{"num_hidden_layers": 13, "num_attention_heads": 2, "num_key_value_heads": 2, "vocab_size": 2048, "hidden_act": "tanh_gelu", "norm_eps": 1e-05, "qk_norm": false, "bias": "all", "tie_word_embeddings": true, "init": "uniform", "init_std_qkv": 0.0453, "init_std_down": 0.00888, "learning_rate": 0.00794, "beta1": 0.95, "doc_mask": true}
MLP neurons of a small language model. Each row is named by its layer, matrix (down: output weights) and neuron, and shows model dimensions 16-143. Each number is 50 + 12 x the weight over its row's rms, rounded and kept within 0 to 99.
Before each neuron's rows, "fires before" lists the tokens most often just after its 100 highest values on Wikipedia text that the model never trained on.

fires before: "s", "board", "st", "e", "ation", "ough"
L7.down11:50 44 35 37 41 51 31 44 57 64 50 55 82 22 58 46 48 42 41 59 45 43 51 49 89 41 39 47 40 58 43 59 56 41 48 48 45 46 25 63 46 48 43 43 52 48 46 53 35 47 35 58 26 33 46 48 38 59 72 64 61 57 53 59 53 40 54 57 73 46 51 42 49 53 51 23 55 46 55 55 50 74 59 81 41 47 48 66 53 44 70 54 70 34 41 36 55 53 52 32 48 34 67 29 28 68 79 40 36 42 48 60 37 42 63 57 58 57 63 41 32 37 73 44 68 56 63 59

fires before: "\n", "---|---|---|---|", "-"
L2.down926:74 61 26 44 46 59 59 51 41 49 63 58 60 50 42 54 48 51 78 40 43 58 52 54 65 46 45 52 59 45 55 63 61 49 56 61 24 57 41 54 54 54 51 46 60 46 48 66 65 42 51 47 18 75 37 64 61 59 40 46 48 35 63 42 27 40 65 37 48 36 67 62 45 47 46 46 65 39 39 42 36 46 69 67 64 54 55 53 67 41 50 54 58 45 48 57 61 49 34 49 70 61 22 59 44 53 48 54 40 51 53 58 63 60 46 42 52 59 51 54 54 54 41 56 55 43 36 53

fires before: "\n", " "
L8.down687:44 34 36 53 57 49 57 51 72 35 45 33 63 48 52 44 66 52 74 55 50 53 42 48 41 60 73 64 29 53 53 60 40 65 65 52 50 52 37 44 44 63 45 49 49 63 37 53 53 74 51 42 55 43 46 55 48 40 70 44 56 57 49 56 56 59 66 48 60 38 53 48 66 39 46 43 71 41 28 38 39 47 55 59 51 50 35 26 39 63 60 64 55 64 60 46 39 43 66 50 33 47 61 58 70 49 65 25 66 46 58 48 45 45 49 48 14 17 31 53 45 36 56 70 52 56 34 46

fires before: "ed", "ally", "ing", "ted", "s"
L8.down201:42 46 44 45 49 70 47 72 36 26 42 88 44 54 47 47 64 47 49 58 31 33 51 47 53 40 62 42 46 59 73 42 53 58 53 67 51 54 76 43 46 40 36 44 51 46 41 37 64 49 62 35 51 53 53 40 59 42 47 57 54 58 54 35 55 70 71 38 67 59 47 34 31 56 77 49 31 51 37 41 68 63 60 52 40 54 50 57 33 63 40 35 33 35 41 42 52 50 50 41 42 55 35 46 64 42 64 55 70 47 33 75 38 26 62 67 48 51 54 50 40 63 36 40 65 52 35 50

fires before: "-", "\n", "ian", " ", ":"
L6.down947:37 47 30 54 71 47 61 78 41 44 61 39 30 57 33 44 53 56 54 46 58 46 42 47 52 51 42 32 38 45 53 43 31 55 47 47 37 51 38 49 49 57 43 44 46 46 50 36 59 54 45 52 67 38 49 61 42 28 81 49 51 40 50 35 40 74 58 48 45 49 37 59 31 43 46 51 42 54 33 56 87 68 54 51 39 52 64 66 52 17 64 75 83 51 66 41 67 53 54 48 70 38 38 59 63 45 77 50 57 40 54 41 56 51 59 57 46 62 53 40 53 44 61 44 55 57 50 24

fires before: "\n", "The", "-", "In", "A", "E"
L7.down541:44 76 51 36 65 39 34 42 54 34 49 55 55 40 48 39 45 48 53 44 26 53 64 64 46 59 27 88 63 52 57 43 78 61 44 49 60 26 46 45 61 49 44 47 63 50 52 58 42 80 37 58 52 47 42 51 53 60 34 48 58 50 57 55 51 55 56 51 47 45 49 49 00 53 60 59 49 38 59 36 49 63 51 34 36 60 52 34 48 66 52 63 47 61 55 52 56 59 52 53 62 54 43 36 39 54 45 42 53 56 42 39 51 47 60 43 00 48 70 52 46 55 57 36 19 44 56 43

fires before: "%", " |", "."
L7.down993:58 59 58 40 52 50 49 38 49 42 53 61 44 49 31 56 25 62 49 44 35 57 50 45 54 59 37 37 48 37 75 50 46 62 47 43 46 56 41 55 52 46 48 45 51 58 28 43 37 59 68 45 44 49 56 60 44 59 71 70 42 54 67 36 37 54 57 53 45 40 70 49 62 51 61 76 70 44 59 41 58 37 51 48 17 57 42 57 59 50 43 45 47 39 20 72 75 59 48 31 38 54 55 64 60 55 53 56 63 42 46 42 50 41 65 34 51 58 48 36 54 52 60 62 45 61 36 55

fires before: "\n", "The", "===", "A", "In", "E"
L7.down1087:44 65 53 49 58 44 54 60 47 44 65 73 56 55 58 71 36 68 43 33 39 52 48 55 58 65 58 39 58 51 54 53 37 60 46 53 90 37 66 50 47 39 41 47 48 51 36 71 43 49 31 60 39 50 34 45 41 43 71 50 40 31 60 55 58 44 24 39 60 28 52 63 21 36 56 59 50 45 55 60 26 47 64 43 50 49 61 53 47 55 51 74 44 55 33 39 70 55 64 62 58 45 31 53 39 34 81 42 43 34 58 42 72 38 64 58 14 36 35 35 68 54 41 48 41 57 62 46

fires before: "-", "|", "\n", "3"
L2.down739:37 47 50 69 54 40 52 29 60 39 51 55 35 58 55 72 34 75 42 67 32 28 53 28 39 34 46 47 51 50 48 42 38 51 44 53 58 49 52 47 52 61 48 38 41 59 49 70 40 84 30 56 40 22 47 57 35 45 67 68 36 23 25 48 45 74 25 42 49 36 56 45 70 46 42 36 42 40 35 54 63 42 51 55 36 50 43 58 64 51 38 54 31 45 35 48 50 51 67 60 44 36 56 67 58 52 39 68 43 41 68 54 55 68 52 42 73 56 44 47 25 42 54 50 64 72 58 58

fires before: " |", "°", ",", "\n"
L2.down977:44 42 70 41 41 50 56 44 34 49 35 65 63 54 53 49 35 43 47 55 42 46 44 31 40 70 64 65 68 47 55 42 56 41 56 73 44 06 35 40 66 39 33 50 35 45 23 69 59 34 40 47 49 79 56 53 63 56 57 54 61 58 42 59 57 31 54 47 51 35 46 48 44 37 46 51 35 41 47 33 50 21 56 62 31 50 60 47 51 48 60 30 37 54 69 44 45 57 67 46 43 50 51 72 51 49 40 53 87 59 66 74 60 36 47 74 38 46 63 42 62 22 51 51 63 51 60 63

fires before: "\n", " The", " It", " In", " He"
L2.down531:53 54 35 53 47 55 77 37 40 50 52 24 29 57 42 33 42 44 46 45 56 62 56 60 59 32 46 36 53 34 62 61 51 45 87 53 47 49 43 74 79 48 52 53 63 56 47 30 18 70 51 45 41 24 57 46 48 54 69 77 44 30 42 58 43 67 51 42 28 25 58 48 59 55 32 46 39 29 64 44 42 46 38 60 31 40 39 46 69 50 30 45 39 53 51 69 53 40 61 56 39 48 52 51 48 58 67 51 53 58 53 50 43 56 63 40 33 75 57 46 32 37 46 43 44 56 53 58

fires before: "-", "\n", " |"
L8.down817:55 58 51 51 66 46 44 48 39 59 57 54 44 49 52 43 36 43 44 54 50 63 60 44 71 44 42 55 38 49 40 66 49 69 87 42 56 61 51 53 45 38 41 46 51 63 72 55 55 53 39 59 44 41 40 73 52 54 49 35 48 68 47 71 43 44 41 44 56 42 68 51 64 28 38 40 51 62 31 59 67 25 59 51 43 46 42 52 39 40 64 77 66 80 46 47 45 54 51 76 65 67 44 65 33 37 72 52 57 19 28 64 34 57 33 41 52 43 54 53 63 42 39 39 57 59 72 39

fires before: "ph", "==", " ==", "m", "s", "in"
L5.down240:32 33 52 50 18 61 56 62 35 40 53 40 68 34 42 58 19 49 39 52 58 51 52 54 74 65 52 44 38 27 58 42 44 43 54 54 59 37 68 38 53 63 47 63 53 37 38 61 39 67 54 18 53 57 48 49 32 79 53 42 57 57 46 46 46 34 31 49 56 67 37 60 56 44 58 59 31 52 57 43 50 39 43 38 47 44 54 55 29 68 39 49 44 69 52 52 43 79 53 52 53 49 44 47 36 55 70 62 57 48 58 25 59 68 59 32 99 65 51 56 52 51 30 60 46 35 26 47

fires before: "\n", " |", "===", " ("
L2.down272:46 70 43 43 60 64 61 47 62 36 53 59 56 64 37 49 45 79 59 43 50 56 59 45 49 54 51 45 44 51 60 55 46 48 45 53 75 53 65 55 44 59 58 80 55 56 29 39 50 42 49 37 50 63 31 31 45 54 49 34 42 43 55 36 24 55 51 45 48 41 39 52 47 71 51 45 57 52 42 54 65 32 58 61 41 45 57 66 25 64 70 88 42 62 52 55 54 66 63 46 67 45 26 30 47 44 47 50 69 23 57 33 47 28 37 51 47 65 36 61 35 40 54 59 37 36 43 48

fires before: " |", "P", "A", "i"
L5.down892:40 74 50 35 47 55 37 56 59 71 19 36 51 48 42 63 65 62 38 44 70 82 44 55 38 45 37 44 58 38 60 41 50 47 57 56 39 35 40 61 58 51 49 34 51 45 60 58 39 42 57 45 43 54 47 61 32 55 39 28 41 61 61 61 65 60 57 27 50 51 48 46 49 22 33 55 61 45 39 61 50 44 46 46 54 43 43 70 47 63 59 42 51 54 63 42 34 68 44 56 75 62 27 56 59 80 31 78 58 65 58 52 40 74 42 58 53 62 40 59 32 27 53 59 65 38 68 44

fires before: "-", "|", "---|---|---|---|", " |", "|---|---|"
L5.down375:49 51 35 51 40 54 51 65 54 43 53 63 41 45 69 61 43 53 50 55 71 67 61 18 61 32 51 66 40 47 47 61 34 63 43 44 51 58 62 63 67 62 46 51 72 37 30 50 56 55 33 34 32 56 58 57 53 71 50 49 58 45 26 51 74 46 45 54 51 50 26 65 46 48 54 47 47 45 50 54 45 51 60 64 35 54 55 54 72 38 46 45 40 37 44 62 52 38 42 15 58 41 10 39 52 48 52 60 35 47 51 29 38 47 43 52 31 50 58 57 30 40 57 50 61 47 41 55

fires before: " |", "\n", " "
L2.down414:45 57 48 36 37 60 36 60 41 40 50 77 47 55 34 45 38 38 54 64 61 57 45 26 31 54 66 46 60 44 72 54 44 49 39 52 40 40 49 73 74 54 44 37 51 51 47 83 66 38 65 62 48 44 38 53 57 25 55 66 57 36 56 63 47 52 70 67 46 37 66 42 56 34 46 50 49 51 38 41 42 61 58 41 70 68 37 27 44 62 34 38 59 43 27 60 52 60 58 57 28 46 43 71 63 55 45 35 58 57 52 39 53 45 49 47 31 57 42 42 30 48 45 65 78 64 59 74

fires before: ",", " 19", " 2001", " 18", " 2014"
L6.down239:44 43 52 40 41 36 44 52 32 66 56 40 39 49 34 49 43 44 43 48 59 56 62 45 42 82 48 80 61 37 49 47 58 52 61 40 54 56 26 41 36 57 36 50 60 50 55 53 41 56 45 51 55 55 61 66 69 30 33 70 53 30 62 73 54 57 51 71 71 60 41 48 52 41 43 36 60 52 56 74 37 63 64 63 52 71 40 58 63 26 67 57 53 50 56 42 49 32 31 47 31 57 46 42 54 38 40 26 65 54 43 58 52 28 39 39 52 62 54 57 45 56 70 70 47 66 35 64

fires before: " |", ":", "==", " ==", "s", " "
L2.down597:56 40 51 82 48 71 66 34 45 42 62 70 63 61 54 65 44 41 62 44 43 50 63 50 55 56 32 61 52 64 50 65 50 45 32 51 25 50 69 36 44 50 47 35 49 32 68 60 49 57 57 43 51 59 55 61 35 70 52 51 57 67 26 66 45 41 50 27 60 72 50 34 88 52 57 35 62 51 62 34 43 53 45 55 45 48 61 66 67 76 43 56 61 44 56 51 49 60 29 38 58 65 58 51 48 68 53 54 44 51 36 56 52 30 54 39 43 36 35 52 51 46 48 46 62 25 56 35

fires before: " |", "s", "P", "ate"
L8.down148:44 53 54 49 57 54 42 34 43 75 57 57 58 38 51 31 66 53 43 45 55 48 45 44 49 60 44 22 48 34 56 53 54 55 78 60 46 60 71 33 40 64 54 43 45 34 32 49 34 41 43 42 47 28 74 71 71 54 45 40 59 60 52 29 43 59 58 30 69 46 39 50 53 50 48 66 56 58 51 54 45 47 48 41 48 45 19 41 60 48 50 37 49 53 30 52 28 59 65 43 41 47 52 43 31 44 41 56 61 50 35 68 46 45 34 65 57 52 50 43 49 37 54 65 39 49 52 60

fires before: "ed", "ing", " 19", "s"
L7.down718:40 55 68 33 48 49 31 28 35 56 58 56 56 44 62 63 57 31 61 63 34 50 46 53 61 49 61 49 48 38 45 41 45 67 63 43 59 52 42 63 31 64 33 37 66 57 33 60 55 30 57 39 74 44 42 51 47 59 29 60 50 49 29 50 58 39 24 44 56 48 30 45 57 60 50 45 36 70 53 42 49 35 50 49 46 40 68 33 53 31 33 51 45 49 51 64 55 36 61 47 27 42 52 43 48 45 59 45 73 54 46 59 38 54 66 47 42 74 60 50 72 55 59 54 55 65 74 61

fires before: "-", "\n", "ism", " "
L2.down798:29 70 48 69 36 52 41 45 65 38 65 30 30 49 42 55 57 55 33 61 40 37 33 53 51 47 50 62 38 55 57 71 57 45 37 63 36 50 37 47 77 52 66 50 47 60 48 58 63 47 49 54 36 44 40 58 50 54 72 30 30 29 46 50 32 74 54 27 55 27 48 57 69 61 56 48 43 53 44 49 50 61 56 31 45 39 53 69 51 52 57 28 49 51 57 33 60 67 56 54 65 56 55 52 59 54 44 53 48 64 52 62 58 68 56 42 64 67 33 65 54 40 58 41 51 39 39 29

fires before: "==", "The", "On", "In", "===", "A"
L6.down393:58 63 39 50 67 39 49 38 59 57 69 36 34 57 35 62 44 63 54 64 51 56 45 52 60 45 31 80 53 45 56 77 42 50 46 40 41 45 51 39 41 48 30 38 44 54 26 61 28 55 37 56 41 40 58 49 34 45 66 49 32 33 42 71 55 45 42 40 58 58 66 39 14 23 52 54 69 56 53 44 34 58 44 48 26 59 35 51 22 56 44 45 33 57 46 38 66 56 46 54 42 52 52 59 41 28 48 50 59 59 46 50 67 47 59 57 31 55 56 59 40 47 51 63 44 31 53 59

fires before: "ed", "t", "e", "y", "er", "as"
L8.down410:55 52 44 43 47 44 62 24 50 40 58 41 41 46 49 34 25 52 42 47 57 54 53 54 29 42 63 46 58 41 43 44 50 68 63 39 35 53 64 45 57 47 44 58 55 76 50 43 76 48 54 63 46 54 49 46 44 44 58 64 68 45 55 38 77 50 52 56 48 46 63 33 20 81 48 63 55 48 36 49 45 37 49 46 56 66 78 64 48 40 60 66 35 54 50 53 59 55 61 32 44 39 55 54 41 31 26 50 31 51 47 48 49 52 61 41 58 46 52 58 32 47 44 46 54 29 52 37

fires before: " |", "t", "S", "s", "20", " ("
L2.down816:48 62 66 57 32 45 39 45 55 60 69 43 46 55 34 60 54 30 56 58 21 42 38 41 56 67 59 47 20 57 50 50 50 42 48 43 38 43 57 56 31 46 47 77 85 55 49 36 82 55 43 38 71 42 30 56 38 50 48 52 42 52 42 33 58 46 58 36 44 40 41 54 64 62 59 50 42 37 44 42 62 60 61 50 46 18 72 54 56 43 64 37 67 71 36 52 54 42 48 62 56 65 69 59 45 46 53 58 55 46 77 57 43 44 44 53 56 28 45 50 50 40 30 40 48 52 57 66

fires before: " |", "an", " of", "±", "%", "ate"
L2.down359:42 51 63 50 54 62 51 48 68 46 49 52 49 51 36 57 29 53 49 40 67 71 43 54 65 34 38 64 35 47 56 27 52 59 46 64 38 49 51 51 68 43 37 55 49 19 38 54 50 16 47 44 49 40 63 31 54 55 32 28 36 45 43 51 45 46 65 58 51 50 47 73 57 56 63 72 49 54 34 40 51 40 45 33 44 58 42 66 76 43 48 59 80 53 38 25 40 73 56 39 49 56 39 45 64 33 21 34 56 56 61 67 26 56 55 47 67 75 59 68 30 56 57 54 47 46 67 53

fires before: ".", ",", " and", " to", " |"
L2.down1076:60 56 52 56 44 49 61 55 60 55 57 39 39 41 32 40 37 67 45 56 56 39 50 31 45 39 39 65 37 42 50 60 40 55 53 30 49 48 40 65 56 69 44 42 49 83 43 53 73 49 47 40 78 53 56 37 37 39 42 54 27 40 41 77 49 52 66 48 39 49 33 45 44 35 38 49 53 45 39 52 46 51 49 20 58 53 42 58 49 56 52 23 59 53 50 27 46 63 56 66 28 54 36 52 54 46 70 47 79 59 66 72 48 52 59 65 33 65 50 49 44 46 58 60 42 47 63 44

fires before: " 19", " the", " 18", " 16"
L9.down99:56 58 46 46 63 28 45 56 48 50 45 28 52 49 55 78 41 43 49 24 37 67 50 27 44 52 33 99 61 44 57 40 57 60 41 60 60 48 46 44 25 35 45 55 38 36 25 44 53 43 33 54 43 52 70 67 51 57 46 67 62 58 63 56 47 54 38 52 59 50 58 59 39 46 65 47 37 42 35 79 44 54 57 45 56 59 46 48 61 26 72 70 39 46 54 41 42 30 46 57 41 55 35 65 56 34 54 22 75 59 49 44 57 42 47 57 37 38 30 67 47 43 52 62 50 52 38 55

fires before: ",", " 19", " 2001"
L6.down48:67 71 41 41 75 36 45 54 49 61 48 43 28 24 54 37 15 15 43 58 40 58 39 26 52 50 43 46 31 61 40 46 49 51 46 51 37 58 26 61 57 43 62 52 57 37 51 42 45 50 37 56 45 48 62 53 54 49 57 65 41 51 53 35 48 56 55 46 53 45 42 38 28 37 59 85 52 45 56 63 57 54 50 36 56 79 52 53 70 41 61 66 42 74 37 49 55 48 67 58 39 69 42 35 53 50 49 24 63 48 46 32 61 57 45 45 61 44 36 43 47 62 47 74 60 68 61 51

fires before: "-", "\n"
L5.down573:28 55 51 50 60 51 76 55 51 39 59 49 31 47 69 50 48 58 49 53 51 40 63 33 50 41 45 30 45 45 46 63 46 46 68 40 63 61 59 48 70 51 64 46 48 49 48 56 32 58 41 44 42 55 48 37 32 66 64 50 34 32 46 56 36 62 44 36 43 25 54 52 47 33 66 52 55 38 35 56 59 49 38 76 22 42 30 45 34 35 58 76 63 67 50 42 44 38 53 63 81 47 40 66 36 57 73 54 58 34 60 56 46 53 51 35 72 62 39 51 45 24 55 40 38 62 63 48

fires before: "s", "\n", "==", ",", ":", " and"
L2.down557:47 32 65 46 51 54 72 65 71 41 63 22 47 51 51 20 47 57 50 32 40 34 56 44 50 47 55 57 52 38 45 23 50 19 64 71 52 51 55 42 46 55 43 69 63 26 52 47 61 44 48 52 58 56 54 64 30 73 61 40 54 73 62 40 64 50 38 49 38 49 41 62 43 65 39 58 53 60 37 62 43 38 18 40 59 25 46 34 50 55 58 51 62 54 72 50 45 51 50 47 76 41 63 36 48 55 51 55 50 47 55 49 46 73 44 43 55 60 52 64 54 67 61 46 48 58 53 60

fires before: "\n", "s"
L5.down744:47 54 25 59 56 69 46 38 56 57 24 47 47 51 56 44 35 23 52 56 55 71 75 40 45 47 36 51 43 45 58 53 45 61 64 74 42 55 36 61 48 50 54 27 41 45 44 41 54 59 52 44 63 51 54 41 48 69 45 53 54 51 55 61 34 50 49 70 38 37 56 43 79 55 41 50 31 37 46 46 40 44 53 53 50 38 34 41 54 67 65 63 75 45 65 45 41 40 65 67 28 62 43 50 49 47 44 37 48 39 52 52 48 30 64 77 66 71 49 46 26 49 51 74 52 58 55 63

fires before: "\n", "-", "The", "In", "On"
L5.down1047:54 84 54 53 69 44 40 36 55 63 69 50 61 51 41 74 48 68 43 41 43 64 51 18 49 47 61 27 51 46 61 48 48 62 46 46 79 44 42 37 47 39 35 44 46 55 50 69 32 54 72 53 51 55 45 41 65 46 45 46 48 66 50 52 56 47 47 53 50 44 65 59 68 53 57 57 67 48 63 56 48 49 55 46 61 43 70 47 39 64 42 61 63 51 51 66 51 57 57 30 33 47 53 52 33 53 55 32 42 42 35 43 47 40 46 39 22 54 49 35 65 45 60 42 58 62 50 56

fires before: "\n", "-", " "
L9.down1012:61 66 35 43 51 64 46 48 23 47 56 68 42 79 43 44 43 55 58 50 55 64 81 29 41 21 28 37 55 32 54 67 68 55 58 60 37 46 37 71 41 47 69 46 45 70 63 47 62 72 34 38 50 39 60 58 34 58 54 51 45 55 36 35 23 68 47 56 30 56 40 69 72 32 62 52 56 53 40 54 44 50 56 50 55 46 33 45 37 55 52 61 61 57 46 39 61 56 57 44 66 41 42 50 55 50 65 43 63 44 64 72 53 39 41 53 40 35 47 57 61 39 52 33 38 44 48 36

fires before: "\n", "-", "|", "In", "The"
L2.down489:51 45 52 63 45 48 72 67 56 45 63 44 49 49 35 41 70 55 36 42 46 57 61 49 67 32 33 39 51 49 34 52 53 62 82 62 62 61 42 52 71 41 59 45 65 40 54 56 52 45 45 36 54 33 38 42 43 49 55 19 40 50 54 36 65 56 51 39 33 38 58 52 47 36 38 58 67 26 54 52 32 48 43 65 44 62 61 49 41 46 74 39 50 48 68 42 66 52 56 36 74 55 38 42 47 55 59 60 48 52 57 48 70 61 48 33 50 61 63 48 59 47 63 34 40 50 63 52

fires before: ":", "s", " (", " |", "\n"
L5.down305:68 18 67 55 64 59 42 28 58 63 55 40 41 51 29 74 41 48 54 40 58 48 59 77 56 36 48 36 79 67 45 47 44 61 50 62 45 62 25 39 45 52 73 72 77 47 52 50 57 59 43 73 51 51 64 45 33 61 40 47 60 67 49 24 58 59 60 38 55 54 62 37 37 59 38 35 65 54 32 62 43 62 23 42 49 57 71 55 60 46 45 57 46 33 53 30 52 35 56 46 58 34 51 36 45 48 32 48 54 71 50 42 60 61 29 49 62 52 22 59 54 48 50 59 35 52 64 51

fires before: "ed", "ing", "mp", "il", "s", "er"
L5.down411:45 43 44 42 29 33 45 61 47 37 53 46 48 69 53 55 40 53 60 40 34 43 57 64 61 52 51 47 31 48 36 77 60 51 62 40 62 55 49 44 40 72 14 42 43 37 42 34 52 61 70 24 52 63 52 41 75 42 61 55 54 31 40 59 62 38 46 53 44 62 43 49 62 40 34 60 31 70 44 40 67 51 44 51 47 33 68 43 47 66 43 62 73 20 48 71 79 61 58 53 48 71 14 68 38 55 66 50 51 33 33 42 29 59 57 58 42 57 52 45 48 57 49 43 71 61 39 58

fires before: "\n", " —", " 2", " 8"
L2.down1018:54 43 54 42 68 67 45 46 59 44 66 74 48 33 60 51 39 45 39 38 55 59 50 70 48 48 63 65 44 59 53 59 48 57 43 49 36 43 68 62 50 61 56 38 33 37 62 31 47 51 52 42 83 70 41 59 58 33 35 48 45 48 40 43 55 53 53 70 51 65 68 66 41 49 58 36 62 63 56 50 60 27 45 59 38 49 48 58 49 44 49 44 66 46 55 38 39 64 40 56 50 44 44 53 29 67 48 56 63 37 45 54 41 35 38 48 44 31 39 39 40 55 43 42 54 39 57 58

fires before: "\n"
L5.down1084:54 75 37 34 53 60 33 40 35 49 58 69 34 71 43 31 43 41 47 79 40 76 48 53 49 49 51 66 63 37 53 49 84 36 75 54 65 52 58 54 45 57 44 55 56 54 71 43 75 51 45 57 20 58 53 49 67 34 50 49 59 53 62 62 47 51 57 44 38 52 59 40 51 35 68 63 50 61 61 28 33 35 45 45 58 54 37 29 45 50 50 59 46 60 54 47 41 31 48 53 52 45 20 47 50 43 46 31 60 52 35 24 51 55 58 49 43 59 24 25 41 68 52 73 41 56 54 59

fires before: "===", "|", "==", "=", "-"
L5.down1025:46 55 51 53 58 58 54 45 51 48 32 37 43 51 55 51 51 67 51 29 50 68 53 33 57 29 34 18 46 62 52 55 39 70 39 54 76 41 52 35 31 54 48 39 42 51 51 48 49 51 58 56 48 48 57 66 54 41 48 58 49 48 59 52 37 48 61 55 51 62 57 58 35 60 72 45 64 48 44 57 71 48 42 46 54 26 66 66 54 51 55 46 20 48 59 42 46 65 54 36 13 63 44 50 55 48 50 40 69 54 57 58 31 32 77 57 42 66 47 30 27 40 37 55 64 45 67 61

fires before: "\n", "|", "P", "H", "A", "1"
L2.down236:49 52 34 54 53 50 32 50 68 73 57 51 30 44 56 36 52 40 57 66 36 61 64 37 48 38 43 67 49 50 42 55 48 43 50 54 49 45 51 67 64 61 64 40 61 63 50 54 59 82 27 34 54 70 61 44 32 61 56 49 36 49 56 39 45 68 58 24 45 43 57 45 50 42 48 52 69 71 29 56 51 69 36 56 28 38 62 54 43 30 44 60 64 57 51 43 38 19 47 70 64 38 52 58 58 51 62 51 38 44 58 61 51 57 36 34 74 49 52 54 34 29 56 33 40 47 67 41

fires before: "===", "==", "|", "=", "D"
L5.down873:62 61 36 60 67 33 47 41 32 40 15 43 58 45 53 49 44 55 52 28 31 60 32 34 38 52 32 44 50 63 62 39 53 64 44 52 66 39 64 37 53 37 47 36 49 52 48 31 50 40 45 59 33 61 41 53 39 46 60 57 66 63 52 48 47 51 54 54 60 68 70 46 34 54 37 55 58 35 50 40 48 40 41 46 52 29 60 57 61 58 41 37 34 48 66 40 60 68 53 48 14 78 27 52 49 51 36 55 61 60 53 41 38 53 79 65 46 42 43 72 44 46 51 69 55 48 72 56

fires before: "\n", "born", "C"
L5.down689:54 38 52 42 52 46 44 52 51 68 46 39 47 51 57 29 55 51 52 40 40 48 64 59 41 58 48 55 49 59 57 44 71 47 58 61 70 50 41 52 55 52 48 23 58 39 47 48 31 54 77 28 33 71 38 58 61 78 52 62 44 37 45 51 42 55 42 43 41 45 48 55 44 52 64 53 35 37 66 34 46 59 50 57 55 27 53 64 35 63 58 63 74 41 48 59 38 43 47 45 40 64 49 41 49 51 77 39 31 64 36 46 43 64 56 36 41 38 41 41 45 36 81 58 52 33 46 51

fires before: " |", " ", "le", "s", " Country", "na"
L8.down981:48 48 51 54 49 43 69 44 68 57 48 52 43 23 51 61 53 28 56 31 41 42 68 59 42 35 45 71 43 47 78 58 47 38 60 58 47 45 66 53 54 52 64 41 65 54 68 27 66 44 41 66 42 62 49 48 45 43 35 52 19 49 64 60 73 35 56 35 63 62 36 38 60 30 56 57 48 53 58 39 55 40 45 44 57 54 46 60 34 37 61 50 44 44 46 44 58 64 35 54 36 46 54 57 52 60 53 73 35 62 59 67 56 54 64 31 38 58 56 70 31 46 45 21 52 42 66 45

fires before: "\n", " —", " "
L2.down336:42 39 31 55 54 47 52 31 56 41 54 58 52 41 61 52 40 37 66 46 51 48 54 55 40 71 63 70 53 53 54 50 49 63 30 44 40 53 48 54 62 58 50 50 24 80 43 42 55 46 56 61 43 48 51 59 48 47 42 40 65 50 48 41 49 57 68 58 52 31 44 76 29 43 44 56 55 54 38 60 60 36 78 41 44 34 55 27 78 28 47 53 71 77 46 39 46 57 62 40 32 45 61 66 47 57 47 32 56 39 48 34 27 46 42 52 45 52 36 49 35 46 59 58 46 46 52 27

fires before: "\n", "|"
L8.down1047:37 71 46 45 28 39 36 47 41 43 37 44 44 65 51 43 50 64 34 40 36 48 37 47 43 60 32 35 73 59 64 54 61 61 56 57 58 38 63 64 47 58 50 56 42 51 52 38 43 54 68 57 48 68 60 53 50 59 60 60 56 35 61 36 35 66 48 49 48 51 59 44 66 37 57 38 34 26 54 42 50 53 64 59 61 63 33 59 50 53 45 66 56 51 59 25 35 64 16 54 18 76 49 45 70 42 46 43 62 69 45 64 33 51 58 59 61 45 34 38 49 61 51 60 48 51 49 63

fires before: " |", " ", "/"
L6.down349:48 52 35 65 38 63 37 54 38 40 38 39 28 21 31 56 52 54 38 43 61 54 24 36 63 55 54 35 61 52 52 44 54 57 54 57 40 69 56 65 42 39 59 53 62 52 68 39 58 35 58 51 53 70 48 63 55 46 65 59 35 48 61 53 56 42 47 28 38 58 69 61 42 39 66 35 53 43 39 31 44 49 33 40 62 53 70 64 40 71 43 47 49 54 42 50 42 62 70 74 59 63 56 38 55 60 34 52 45 42 53 53 55 71 54 35 73 63 45 56 49 56 45 36 65 42 70 33